config = dict(
    positions='rope',
    qk_norm=False,
    init_std_down=0.0,
    lr_mult_down=1.5,
)
MLP neurons of a small language model. Each row is named by its layer, matrix (up: input weights; down: output weights) and neuron, and shows model dimensions 80-207. Each number is 128 + 32 x the weight over its row's rms, rounded and kept within 0 to 255. Numbers have three digits each.
After each neuron's rows, "fires before" lists the tokens most often just after its 100 highest values on Wikipedia text that the model never trained on. A number after a token or word is its count.

L6.up909:140121153157103138125123142141139139152126118139138146107159167044141130112100121188117158123090084061111138182097155192119116113114109080079105209120099132146109115055083167133157108155118023173158144126147163152098102182113095131073091111092104065159130160143141187129115156073143058090147115143140171106149100130114122149162129185170120137152117165135114102112114207159065174179123
L6.down909:144139138117104084160101133111092129108110139120140093165157120134158110160155123127076096160122172144097074100146171179146163162108158113132103063139184104089112147150174104149174107073132126139090100155154141126128168093146141102126166142136166120097083157109151125134126126063093147173145161098136128139084131096155117098117165038155145134176123098151134172110124201084152049183189
fires before: "ct" 14, "b" 12, "ing" 10, "en" 7, "f" 4, "all" 4

L4.up247:125138121113228149136136101156122148135113204097104146160106140134129209105143109112149082088170120117107084141160149126098134145136119143125098135077145090138094180118151117152147135113124187145134126097182133138121148145145148030122134146159151158099156164149097133100158160106104114096111075095221108101162073186091101143135200079109115087121181026164072105107147067138160110173156
L4.down247:187104145139109141108155132148176124138083101160163181185067169101096114120190093107144166144105099141100116134187145139189080161138171135144145157169139176087126130134120126089140135084128124173096157156108109098134168085124096164170162112063126154162106081121132075096163080130074043070209107155054167055110129117158170118125094129115120123118083185137098063135123135107117057094124
fires before: "op" 31, "d" 14, "ian" 6

L3.up55:085098156081050132128097106159133113201122116095148096129144042182123102088133151058130129112087148054122096094118125161093162175226109114130109123119091131123174183061144145093072159127122084135090147115193081143100151128128110158159144142096041118127138073109151139098110115165110039136132104171171136164151126135129141065072154188152142119164106163068156103119133125145148140213174
L3.down55:135128121123144086131139163074181131122162103132077180099108156136112128128121125066111136098099135151118136146088096078159126075134137145142118128095150099126144152158149075140102093079159127152070168125111095104197111075103095167134181077129143151117118163158106160129097111129133169087108142120147171188115155121125126085109115137173071123117112132115163156172144061120074100167081
fires before: "\n" 98

L4.up565:160142080135121130131162106146119100105096171179171158081186099162081159194142176101190100109149157157126114103108103155104075100147124216041198036110153151084190104047137153120111085120121152139122133110100115173123143142097144132182104124161106139080144130133135161091131111122157145124162159140138146129070139100101116160143141167122063128111160145127109147126122087088107149128135
L4.down565:055221160141153182096093122074165113149107139150158089116072123142201101104108103183120122157090069120152137145142107117086136075118104109087144136122199132167083173120103062110064126143117112119159179145174109110119104134126062118139146160142144087084116161143123147118130148154119121103177085163129091114128118113105112114142150102112105091160141077132131165091080190138120192146146
fires before: "se" 24, "is" 20, "T" 9

L6.up496:158156096132090198106148120140124098101074215127110129056104088126126134079112105162120068100147134132169178069183182143145100137115118144085192120079083118122152140195054137113161127146157182110075073175227116089115124144120147137149166156159066123143165137130108110114091125090114040119104067071181074168138106161133099170129117134087144156134166152149165100090126135084123121130093
L6.down496:213159149062147081150086155101078197141153096170134109090117109121114128125106121104164101094152125128044074152088122150120081120104123100105140061107127142110168164112131130146099090144157070111176125135095162156115097122092066145114107152142125106063146101117142112075125068091158164130170078151124119111137122126074119111190157164146109141122135105106180206163203190102108123097109
fires before: "1" 21, "op" 10, "t" 10, "2" 8, "ch" 4

L2.up753:123082099164118202202115102111139126110140141138156188124144104136103124192168155143118180195112191114119088160096139213094134119107126090171160124081090131168161093094185087155091051142116118115138119116155088082113134133078135119090109112126159149082118113099096116069123103123130136163110112153156119089130082142093063187109110124083196202119105079056125105167117108146164122135119
L2.down753:198147122194071182136124135115113128133155137127115148123139133156105132096182178112070175081140179078124103168115101117178141124130121128147129142065157138147160080132120124094119090121131088115134146121126069104119121139073195117122160100073181177121134141108179112126122117157142156141151170199124152204109113105138087109124143147102151146142106127098058143074081094135134082170078
fires before: "\n" 50, ")" 9, "." 5, "1" 4, " " 4

L3.up285:136078078120130172082138139110103082143096112019120088118109076153153101133121114118149120141140166108088100121072084115178166125098104170135121116157069098149129143146136147141211113138116077195131110088076066127150134137113169125093168205142174073123067110137117205137089065116122113111089113135161135134177138120175148086177136155091143098177061079133122232138172110143154101160122
L3.down285:149075178167165111143181099119126152075108157060145156125215156182102096168082131092150086141164103124110100142087106156097155138121140177146138105104057100123170162122163130208167137170166105091170113127099124168122103116151137128130116106082132129119107158131180156038167130103144134099185107093105146115115128168168099158050099149140077086133106108083177161122110074153128136149171
fires before: "c" 16, "e" 12, "ition" 12, "s" 11, "it" 7, "es" 7

L7.up877:086096113083128053163073173114076107134087129128090128139107132154112178154151137184162118103089136156187095149054108069095142132102148096112166064147135151079195161145107126156089192123118101162126085117180108164184144143163100192158113119114154137138083123171143139113164066181136055096124161073151148121110198148150113068147124082135106098129123148138193160186130107154132138122152
L7.down877:216111081130128147129148130147156191153145161138163150164130135091123110116143146118112162160083163202066133100105152121137158192140120134117103179093107115134106087142065164145171132148143090137047044148162085122091129127094121154099112132152092117096087108166120092155097055093131200120141134064144098131142140122118081113103140139166115119118126071139148154097112166120143136160077
fires before: "c" 26, "ce" 19, "s" 8, "ies" 5, "ag" 4

L2.up153:133126144085071153148161185163128102144144099046100166222128099123110140115156149169129150136131122194183099144170088099173092153124089104152129159144079141079147163064119095124082085149120184088116156124169051133109136149076117152092114183155154136076159181151128150121142074144084170116151094133133134167062153079105164147108157137085122110090131111149087169163089178129120121131088
L2.down153:129129086161137149136034086154145127181119105214128062135162118132100119148126103120140122083104122110114136182034172135128124141157132069132104123142148121123147159159141118159130166058108165060150131135106119104128106166122151134099098091091120146163116124097133095145108129131119084156152133087154172082157205147145095108131159127180172138123104125083183102113174085170097150093122
fires before: "\n" 77, " St" 15

L4.up535:119126188113118139090106116072193078101100089125182151123132136113143145090148053157196151147132095092108085144144097100134101096102153139141121121139109145121085123141128132131118105152129131111142134176119100079066111185141138070090131095127146158218099107157120145161132126067134116135110149089143091160128115095181137099154155150195098112093097110113184078164167174082134149160184
L4.down535:140088115135087094154118123111074149132114113154093080109196093128155120127178107057176095130152162138119111161091132110123140109082111093161099111119103136135080120139057068098150138116079158061113084198174115131241113166133148168109162156100159145098111116119093115062133153122124154194154119152087173086137114118140134128082179118123107173152159149180178128108130073126100110144108
fires before: "an" 24, ";" 8, "od" 7, "ary" 7, "el" 6, "ed" 6

L4.up108:084107077091132155133160115090135116037098120139093094133157124179142076150110155091115113150138084026115124123120153123134104097130099112157140029127159094109143147097070130137105110151177105162150121105162118122148144149139135157129186113145090113136112067085171128134111177138141137138123149150151135129097140133228131120106175138136119117176147103114126134172147132142147161180121
L4.down108:127117102083148164138130107124068078137129208090094101124173085042163146121096155137128152122154155169104130149128107090131130058117106167114138195139075084119145135142130152124104190130123122024173135139132155102158089116090152113102143179166146157044158134120168148153130091075191103136083121093126156164138136147164200090106136128155106139145155167168129146186115135140104153175062
fires before: "al" 13, "ct" 13, "is" 10, "e" 6, "ot" 5, "es" 5

L4.up152:127173088157090187121129146144110149111133078096098080102174058110157156119090163113132116087150126116121108163155116172108148163150100154134085133078123123085122122100100121145131123143093098159169104136165080145233140079160071137110122107179147094133135179084092185142111108105146193050153047124077134104131081138173164183079118112122173122132136142103140103116184152129085138103132
L4.down152:120184138112124059110176126136120145144162154115093085154170126164078129098204123138143139167116120144116146158149095135148130142160103100117150128102188098104136129178100115169171192154113138106151133133151133091196128130103125079102048110101138133165133164126097120163112117150126166111109151104141149138132122171120116104117201114090136147111125146127158154163109117107113091116059
fires before: "ess" 14, "es" 13, "en" 8, "i" 6, "f" 6, "ard" 5

L2.up1001:095152125131107146143089121131123120093105138189094153051161203144134107116153154193158111071126111134146099114040142162081133090142120167134128139129051089138082108101160076094100080107155140138127149115141119141119170129115166129095153151136168113125166108138134150080142105163126101138064063137136151129174080136129147165199105125094178061104093110164112123119095158105182134141093
L2.down1001:121104093116127131107145157171136086156156128083175113163074053129130113134140085073086168165156085085133095172137107062181118174119183094131117118099170099108151164173097183122161167092123146138132141140138157168097151183147093142171118148094127120176089125154153151137162161139150150099212140068152097183104126145078142061090178151119117183148127145057119124106181079125102127036158
fires before: "op" 32, "ity" 10, "er" 5, "iv" 5, "ch" 4

L3.up596:134117127155134137125136072157137105168154138135134153112189114156131164124118128173095152162114120142144086108171179162138119113109162152138132129083117139119126119150113106145119204107131112148194144097104092139119164106118113110179075129085049147135114142140197128128064088162127174124133113136059192143105131074177135109099129075145120076141202124188171100161128101091109052140154
L3.down596:091187124176178063152100195095097125152161169164103143142109106087162097097156154097111099089105137096136215120098100102143154133091065121148138118127168123193149068133180111149109062122127149157104114114114103123112118078166105097040153128053085129122147145145171133114095142137103163139084150123121130114170149141121072118177126062156146175068111139110119101069135077153169144093114
fires before: "er" 33, "us" 14, "a" 6, "e" 4, "w" 4

L3.up693:138117127101168168107157169131099193162088160108172149098126187148156137119112168132165154117124162055143132173096139147083069117126102132133149136157131209078150091153096138143133144130147092125118128159087145111146157158173122118122151073146134136173167094046139089089165060168131126148127123136144110139144147087140112115148108106127111148134157134145125112134092091104104096064089
L3.down693:105182110086159132152102139136125127133116120148134139094127114191113102154105187127139102092061096109092083114116100075128095175176083145155093178131195133180129143170140191051106063120172170144139105138118059218129113164147077143124091159114089126108133148137119064101175172147120138161158108069136108118094160146102140170139159085158131131108188152141120146189114088130120139112126
fires before: "ct" 27, "b" 15, "ther" 15, "se" 6

L4.up554:108185095110118174125118144109139138123142128121109101164142184166091139146106121159135118109124157157114128138160191140151113150084169133115151146106116085097137092157191091129124133133083177099171090169083126143068130170116176161087132132060138147214159133102103137098118080157120136094127165078116117152158137158121143156076074123153108084138152160119181098163180186101148124175093
L4.down554:123149191109094148192073107090137201123159159086115195102087096111159139148105113078143096086106131097127151169122111110095157135125140124081144149118129158135134158109167114075151111155134118114163195100095100135151090103112088105152124123107146145118156117125094102157146118098161129111121188138121095078172076114122094152159105162058114111108089095130142136113132160190175113080107
fires before: "e" 15, "t" 12, "en" 10, "a" 8, "ch" 5, "s" 4

L2.up536:101055088155148129182096145086119137139137124163099098150129130128142103135077155146086124126126125174147083173107103143144123092109152090138141113086171111106080132091067137173039175165148180153118176121129162138186123041129134142075108088093149105160132160131085150102073189095163156163071149094150116116113107120154171123163091195091102152095051166139163179159141106145133165160152
L2.down536:103087031155145160205104107123115144161132158176141144187157108130137046193106120177143111193144102160117133140091134108161119078135141085125171050135136132129068126106036180119071175147108165208120166164159215089139116113057148111135121097073137146135094184125124096157094132143185188128086132119150093094072122125141143096146121182126119161074083157155097099138097067153150167186114
fires before: "al" 19, "ad" 13, "i" 8, "e" 7, "ip" 6

L6.up686:135127130062141108144112102176151098076141112119175107177126133148037122116174113103145082191076100130189070117115087165088170144115117119210159143141159168052209187106146122136090122106108101138133180092136160136131095116091104121129073114117087137105116156090121150152155108112127109108087114128171109104107124134142070111111087144116130166143111135118184193119112157112156094113122
L6.down686:181112130086115125167120138141109171160117123121095174106123147099157164131165098054087122138165119128089158166152121120122119060098110093100138174072092121104101121125141123169131168118117123102077124127148111126096073135151172069118159115104080173118151094087124132087125129183098109097162082093104126128141180141118171156183158142159139159091129169092151120090090141155137148145076
fires before: "\n" 40, "ce" 7, "are" 5

L4.up569:153121079100142093118089111079124158094116151143164127111096135178130135219146162082141150056088112105142174107150159159127144136066131118127150147173101133110127124136097141129145086056058173145186150149146102118105110106133122167112094098145207143118150118103118152148193165199065120140119168157120139183141174176087142116118040166103109102097158153101108109141051101087133130150203
L4.down569:167178190173148122113162203073148085124098066174113098200163188157122100076099087124145136139097126144128110154098129082131101128151160095126180130078158119132175159136147110114123124161161136133115135080173161206114103153153124111137132144133137152081125098128127085113099165135129129072165097080100097098072147119128163101099158147098112145148138139151165141121129111158165133126123
fires before: "\n" 48, "y" 9, "ay" 8, " F" 4

L6.up244:112181132165112155065103129120184115129134152030134071115100125077127102143140137136096093116098134163149074177131055137116170110088142080209109154188088137167107112157160137099090102117137153095155089162163100076193116182102175098069129148124121077086123124152121126142146157166090144134124130127112122139152122145146212143153134120106134081102143130122103116108123133116141108175144
L6.down244:213110145180170127154141123126076109124162116190119144135202014114144113169133111110110080097133147096112143112105142063122104078148088115056137113136140192137166121163104176145178096109114096090104202055126119148104089121113106120164098186123101136114164107150077198116106145098099096105086125158152091171154139110170113096133137133148148162103064153122154116164142094163105117140153
fires before: "e" 14, "ed" 12, "ing" 11, "end" 7, "es" 5, "el" 4

L2.up856:108141115200134153159189152186126106153108096071077117147175097125104139169117168174152127093107097183128179136131159129144159126116114141178136117133094142128060136153099109162132146166092140151172106125130107117131124127144116139122124138147124107097077117151127084112127085116134143105133127077154130115111107113141125141056100170189166080114083110161107165153089106098113058122102
L2.down856:119150113089111103138142127076169132109107097105134104129145144137129118143147114146121110122142151157104146121096107117064173127080146084124106125149085147155080132148091106143105105111161128076065141234108148119060143109166113128154156149186154161151159102136170084180114130121120081133131212090130072108143098153153185146065116169106119093114109118186108182158067151110107161126173
fires before: "-" 71, "\n" 17